Weights of a small transformer language model.
Size: 8 heads of 32, MLP 1024 SwiGLU, 18.4M parameters.
Architecture: RMSNorm before each block, rotary positions, no biases in attention or MLP, untied embeddings, attention and MLP in parallel.
MLP neurons of a small language model. Each row is named by its layer, matrix (gate and up: input weights; down: output weights) and neuron, and shows model dimensions 80-175. Each number is 128 + 32 x the weight over its row's rms, rounded and kept within 0 to 255. A neuron's up and down rows have the sign that makes its largest values positive.
Before each neuron's rows, "fires after" lists the tokens most often just before its 100 highest values on Wikipedia text that the model never trained on.

fires after: " |", ".\n", ")\n", "-", "\n"
L5.gate113 [123 111 123 150 111 110 135 138 119  78 139 173 147  98 121 111 175 131 155 129 100 131 146  80 131 135  58 135 145 128 128  88 146 191 155  97 140 171 108 126  66 143 141 145 103 117 145 124 132 184 143 138 102 138 156  86 195 109 155 122 106 116 147  57 122 106 118 174  81 123  89  61 120 114 100 109 161  94 126  90 103 145 148  69 180 103 124 129 146 136  92 102 140 160 112 133]
L5.up113 [154 131 142  76 178  90  77  90 115 101 122  64 142 133  90 108  61 181  99 107 137 125 104 160 127 161 153 130 143 126 161 179  64  88 115 136 220 117 156 129  88  95 122 144 129 158 105 125 102 144 117 102 163  90  96 115  96 131 102 145 164 107 150 118 130 109 113 139 142 165  61 180  98 134 114 108 209  99 127 135 123 130 164 153  85 162 141 142  97 117 183 114  83 118 146 151]
L5.down113 [124 137  82 109 107 117 124  71 197 188 139 173 113  72 113 115 110 107  92 117  60 129  95 144 177 162 120 182  97 108 133  82 125 173 159  97  63  79 103 110  92 177 149 147  62 163 116 100  96 171  92 171  47 188 153  99 150 147 153 172  98 104 147 139 130 140 111 146 108 134 146  91 176  95  84 103 168 138 138 116 116 124 147 142 124 115  62  89 148 135 130 103 132 126  23 132]

fires after: ")\n", ".\n", "\n"
L5.gate840 [148  93 154 130 137  94 124 137 165 159 117 120 158 117 120  87  96  70 150 138 138  83  81 140 151 156 122 178 109 108  64 181 135 156 137 166 129 151  39 129 122 184 148 167 161 155 214 113 107 137 123  78 138 141  92  64 163 164 146 124 126  97 133 133 129 145 101 116 108 137  85 142 149 126 136 162  87 116 127  48 104  95 127 133 170 111 129 176 118 120 109 129  92  90 135 164]
L5.up840 [161 108  89 130 113 110 107  97 150 159 107  61 151 164 155 168  77 144  81 152 205 102 138 110 100 123 131 168 122 154 145 158 101 140 152  96 186 146 135 101 134 129  93 108 125 103 168  87 106 167 145 188 100 108 177 132  59 140 124 102 190  93 103 135  97 163 111  82 122 160 104 130 175 120  99 151 147 110  70 180 144 204 138 126  71 177 123 146 123 130  92  44 123 150  78 119]
L5.down840 [188 128  67 169 142 129  69 109 158 136 140 107 125 101 140 144 118 160 104 105  80 107 165 136  78 109  98 190 131  37 148 113 134  96 154 126 147 137 125 169 134 200 123  86 126 163 114 153 161 144 172 134  80  83 166 143 158 112 125 136 154  55 125 143 179 139 133 184  86 169 132 105 178 121  44 172 157 168 129 188 114 148 123 158 145 103  94 103  99  76 111 115 125  93 119  43]

fires after: "u", "p", "ic", "our", "it"
L9.gate865 [103 111 158 143  99 168 109 111 122 188 101 119 159 113  44 131 102 149 149 131 127  92 124 188 152  96 113 102 105 143  64 143 150 142 144  39 112 112  84 139 153 144 188 134 174 158  76 121 148 171  86 159 178  70 148 139  71 123 108 111 117 122 104 148 107 107  86 130 173 136 174 129 114 104 102 132 139 155  97 106 125 158 149  65 144 138 102  87 133 149 103 137 179 106  72 126]
L9.up865 [ 99 123 161 144  75 142  81 105 189 106 128 135  97  98 151 160 168 154 166 129 114 177 144 128 127 141  95 149  92 135 110 108 109 131 161 157  96  75 135 129 107 165  94 152  54 138 148 119 166 113 133  85 106  68 127 178 105 116 204 132 153 123 131 101 127 123 145 113 137 102  68 177  82 145 173 155 141 129 141 161 126  88 104 131 120 117 124 165 105 162 157 121 100  99  95 160]
L9.down865 [199 164 158 128 130 104 141 103 127 181 150  93 163 140  64 107 155 148 186 125 149 136 174 141 189 170 118 151  66 104 109 110 161  96 155  89 152 139 100 152 178 113  52  64 134 174 153 141 157 128 171 109 139 155 127 154 178 157 170  97  89 162 116 136 105 103  73 180 166 140  95  97 176 166 175 177 148 148  46 123 146 136 143 143 131 174 129 152 128 138 147 125 108 107 105 112]

fires after: " p", " P", "ad", " T", " st", " f"
L7.gate780 [177 138 146 119  91  67 123 178 143 119  79 140 136 144 192 141 109 134 115 157  91 124  85 127 204 126 141  99 104 141  96 101 118 128  77 162 106 131 156 151 113  79 120 140 143 150 105  83 120 167  74  65 122 116 174 104 128 127 104  96  94 152 120  91 146 106  81 141  73  76 209 147 155 107 149 112 131 111  86 160 138  59 104 116 118 128 153 133 126 173 133  82 148 146 103 154]
L7.up780 [162 113  55 160 124 131 128 150 130 124 146 139  95  97 100 151 122 126 124 152 134 139 158 144 148 135 155 159 124 144 139 146 140 153  93 116 135 128  59 157 131 197 122 104  99 119 135 154 157 116 152  76 135 114  91 110 152 159 152 169 127 170 152 132 131 139  87 144  88 123 158  66 124  92 151 149 182  83 187 201 178 106 136  58 131 135 126 152 117 120 105  71 110 111 102  73]
L7.down780 [162  87 196 162 108  84 133 100 164 116 112 108 175 173 120 158 124 167  96  97 102 151  54 177 133 159 154 131 133  65 130 139 128  97  80 100 159  93 132 148 143 115  88  87 134 151 154 101 133 163 148 157 173 151 168 125 108  79 199 186  72 142 148 111 124 101 129 183  69 170 183  33  92 131 149  65 142 121 176 112 177 166 139 117 175 175  81 176  95 174 158 126 124 139 144 161]

fires after: "ot", "our", " f", " F", "s", "p"
L11.gate684 [187  26 143 200 102 112 180 126 144 100 122 214 156 134 115 101  78 122 167  99 164 122 175 173 158  63 121 134 146 180 148  99 113 156  84 160 148 125 166 155 112 114 172 113 101 164  65 112 177 151 141 124  98  89  93 109  91 119 154 105 109 150 115 114 114  69 121 144  97  96 110 113  94 107 189 143  98  39  99 122  95  92 100  76 144 170 113 114 193 141 127  86 150 102  79 122]
L11.up684 [132 128 141 115 140 180 105 127 129 133 127 140  99 122 181 156 131 135 102 129  94 176 111 164 141 122 148 134 161  78  97 145  96 127 117 128 141 173 146 102 115 175 159 141  95 108 150 206 123 143 164  57  80 102 113 111 157 181 136 149  91 113 178  83 105  90  69 104 153  95  63 166 204  87 203 131 121  94 163  90  96 110  52 136 142 108 161 152 171 114 129 166 119 108 119 151]
L11.down684 [133 101 136 127 137 121 113 102  96  98 130  90 103 139 116 152 165 164 154 181  79 153 120  91 211 140 178 151  59 195 130 174  93 135 167 150 146 141 118 126 118 133 121 117  87 111 161 145 126 150 121 194 110 114 114 160  90 157 122 169 103 133 126 132 165  99 122 150 138  93 140  80 167 161 173 126 105 124 109 157  74 130 108 126 180 146 167 118 109 152 179 162 166 113 122 223]

fires after: "ir", " t", " Un", " un", " T", " P"
L7.gate42 [114 101  78 140 141 122 176 136 154 104 129 119 113 116 144 138 146  81 112 136 154 131 153 150 133 106 155 141 115 126 117 130 147 110 140  93  73 131 139 100  72 128 147 124 155 129 152 102 125  85 118 119  89 156 209 109 115 145 155  62  61 196 121 109 100 128 146 132 119 115 201 101 165 108 125 119  87  93  98 145 153  94  82  58 204 164 201  68 141 162  93 130 142 185 126 132]
L7.up42 [146 113 100 106 193 146 134 126 163  63 146 154 119 122  93 166 145 118 106 138  36 166 125 113 124 151 111 164 144 110 157 168 140 113 157  94 102 139 161  77 176 158 138 112 115 130 103 119 135 120 177  93 115 118 104  82 137 111 145 159 113 136 195 113 107  69 108  84  90 146 138 121 109  88 138 158 112 154  98 124 161 118 122 128 103 108 160 129  99 130 116 118 120 166 104 125]
L7.down42 [142  97  70 119 135 145 140 116 136 214  90 125 164 148 122 150 155 141  93 133 108 121 191 195 143  97 157 131 170 155 106  74 157 144 142 105 134 158 135 116 155  98  70 135 171 127 114  64 113  58  90 145 144 184 131  85  83 103 168 130 155 188 112 139  92 118 160 118 170 106 166 127 152 109 142  67 167 167 114 154 140  84 161 127 112 167 164 135  93  94 161 117 112 125 100 116]

fires after: "our", "ist", "it", " Count", "ican"
L9.gate156 [ 54 109 138 110 124 115  95  99 154 169 133 158 128 154 135 205  57 115 168 169 137 106 115 120 111 125 157  58 158  77  79  98 139 109 171 112 139 110 103 158 117 173 189  27 138  89 109 126 143  83  77 168 138  91 151 137  84 152 139 143 176 128 137 135 114 122 144 119  61  93 174 111 150 115 142  73 142 132 115  95 111 149 128  92 146 122 107 147 110 115 121 149 198 154 102 117]
L9.up156 [167 129 103 153 103 113 134  86 136 105  89  22 156 107  56 191 149  90 177 151 158 106 116 123 100 148 150 119 171 198 184 131 132 162 163 105 139 146  97 131 109 128  88 161  94  97 130 136 110 132 121  92 169  66 130 148  83 119 106 128 143 190 144 144 140 152 108 127 177 120  93 205  91 104 136 122 168 128 167 153 131  96 139 111 162 150  86 150 122 123  82 154 170 114 157 120]
L9.down156 [188 142 124 122 184 104  84 148 131 147 105  79 156  93 130 118 183 112 102 194  98  89 161  90 100 210 137 172  92 183 147 168 154 126 119 105 145 214 120 155 133 205  78  86 138 175  78 132 145 170 118  79 115 122 142 140 132 126 108 115 155  68 135 120  76 182  91 153 146  91 116 142 125 104 167 130 170 107  83 119 144 117 160 127 146 151 143 102 103  93 141 131 132 157 108 168]

fires after: ".\n\n", "==\n", "\n\n", "\n", "===\n", " ==\n"
L6.gate691 [112  95 149 167 155 130 152 158 147 128 110 131 138 174 134  51 107 158 146 100  93 127 130 115 131 145 158 150  77 127 157  90  96 167 145 134 143  95 136 121 124 128  81 100 149 169  87  99  73 163 146 135 109 147  80  77  87 174  86 115 137 119 113 114 155 147 118 151 123 114 162 146 178 115 140 100 106 176  31 133 106  93 149 132 112 125 152 130  95 134 116  76  49 127 101 123]
L6.up691 [148  85 165  71  96 120 138  96  90 155 127 126 158 131 138 107 105 106 133  76 113  72 170 130 114 102 114 105 123 118 110  96 116 168 128 122 129  65 150 129 116 179  71 188 106 161 196  62  83 115 156 170 101 171 136 142 148 146 132 125 168 163 144 119 117 156 137  70 105  93 148 131 183 113 135 152 153 131  84 162 161 143 112  92 156  96 145 105 104 162 128  78 155  61 106 112]
L6.down691 [171  75 133 116 105  98 101 163 180 131 132 156  77 111 122 158 130 136 105 119 107  91 219 100 100 121 135 117 172 111 179 151 112 131 158 137 154 130 153 192  85 213 104 133  88 200 138 116 100 106 110  79 149 180 154 151 193 128 165  86 136  82  84 109 156 111 115 134 113  92 133 119 164 132 135 173 226 128  67 127 162 200 111 126 139  86 105 165 123 148 153 119 147 118 112 108]

fires after: " P", " T", " S", " G", "p"
L14.gate11 [111 123 147 173 124 133 118 154 135 197 111 104 207 144 128 148  94 147 155 159 149 112 162 181 169 147 107 166  72 163 146 112  64 161 142 102 114 130 127 138 120  90 131 156 168 111 115  69  72 117  91  73 111  95 141 144 136  70 125 133  97 101 137  86  67 137 117 155 132  92 162 125  63 155 154 166 135 113  77 120 177  75  79 158 162 111 132 153 162  70 153  98  92 122  64 129]
L14.up11 [161  90 131 134 123 142 137 121 188 120 156 185 140 184 113 100  97 139 122 156 158 152 122 120 159 178  87 107  60 114 168 104  65 133 127 138 154 147 179 117  85 155 110 113  97 121  92 112 129 170 145 114 158 151 167 104 126 110 121 136 127 136 149  96 109 171 129 129 142 130 105 140 143  97 137 186 170 104 138 125 163 174 130 136  95 114 182 173 137 149 103 139 160 144 166 141]
L14.down11 [129 134  79 164  70 106  43  51 131 121  92 118 161 123 179 139 130 151 121 126 191 140  72  84 147  95 130  60 147   3  99 148  71 144 163  97 127 102  89  73 110 154 149 179 126 154 158  70 138 134 143 140 170 132 154 107 109 139 113 162 148  89 159 140  96 123 121 109  66 133 138 158  99 105  87 121 172 111 138 101 118 161 120  97 107 121  93 127 134 139 139  81 151 133 127 153]

fires after: " M", "i", " P", " m", " p", "am"
L7.gate1022 [134 133 157 110 106 206 156 131 120  89  92 116 135 142 142 159 118 120 155 161 143  69 140  49 166 116 170 113 106 120 145 104  61 133 142 122 132 161 146  89  85 112 125 112 100 148 106  89  99 140  80  72 141 178 150 191 136 137 102 137  89 192 161 161 129  63 130 125  94 133  79  73 184 118 154 100  86 136 156 108  45  83  91 141 151  98 123 116 155 156 150 126  87 136 130 135]
L7.up1022 [139 121 156 164 162  88  78 136 189 171  87 145 147  90 155 116  95  83 122 119 128 172 127 148 139 112 153  86 113 135  85 111 158 162  53  89 132  96 112 157 119 171 133  97 125 176 133 153  70 110  63 179 174 142 105  80 190 126 215 143 181 139 101 148 191 148 201 172 108 147 111 100 100 145 104 142 140 127 166 123 131 112 159  50 122 179 123 160 143 107 160 138 141 106 134 101]
L7.down1022 [175  85 112 144 160  92 169 154 133 161 156 142 187  89 133 105 193 148  83 152  85 184 110 110 157 191 155  79 140 179  79 100 155  97  93  88 160  89 178 107 149 141 137 193 126 136 116 139 129 104 167 138 151  76 107 105 132  92 174 133 134 172 141 187 136  64 129  84 141 101 110 139 102 137 138 126 151 145 127 126 205  71 140  80 108  97  97 126 142 150 152  84 150 157 178 111]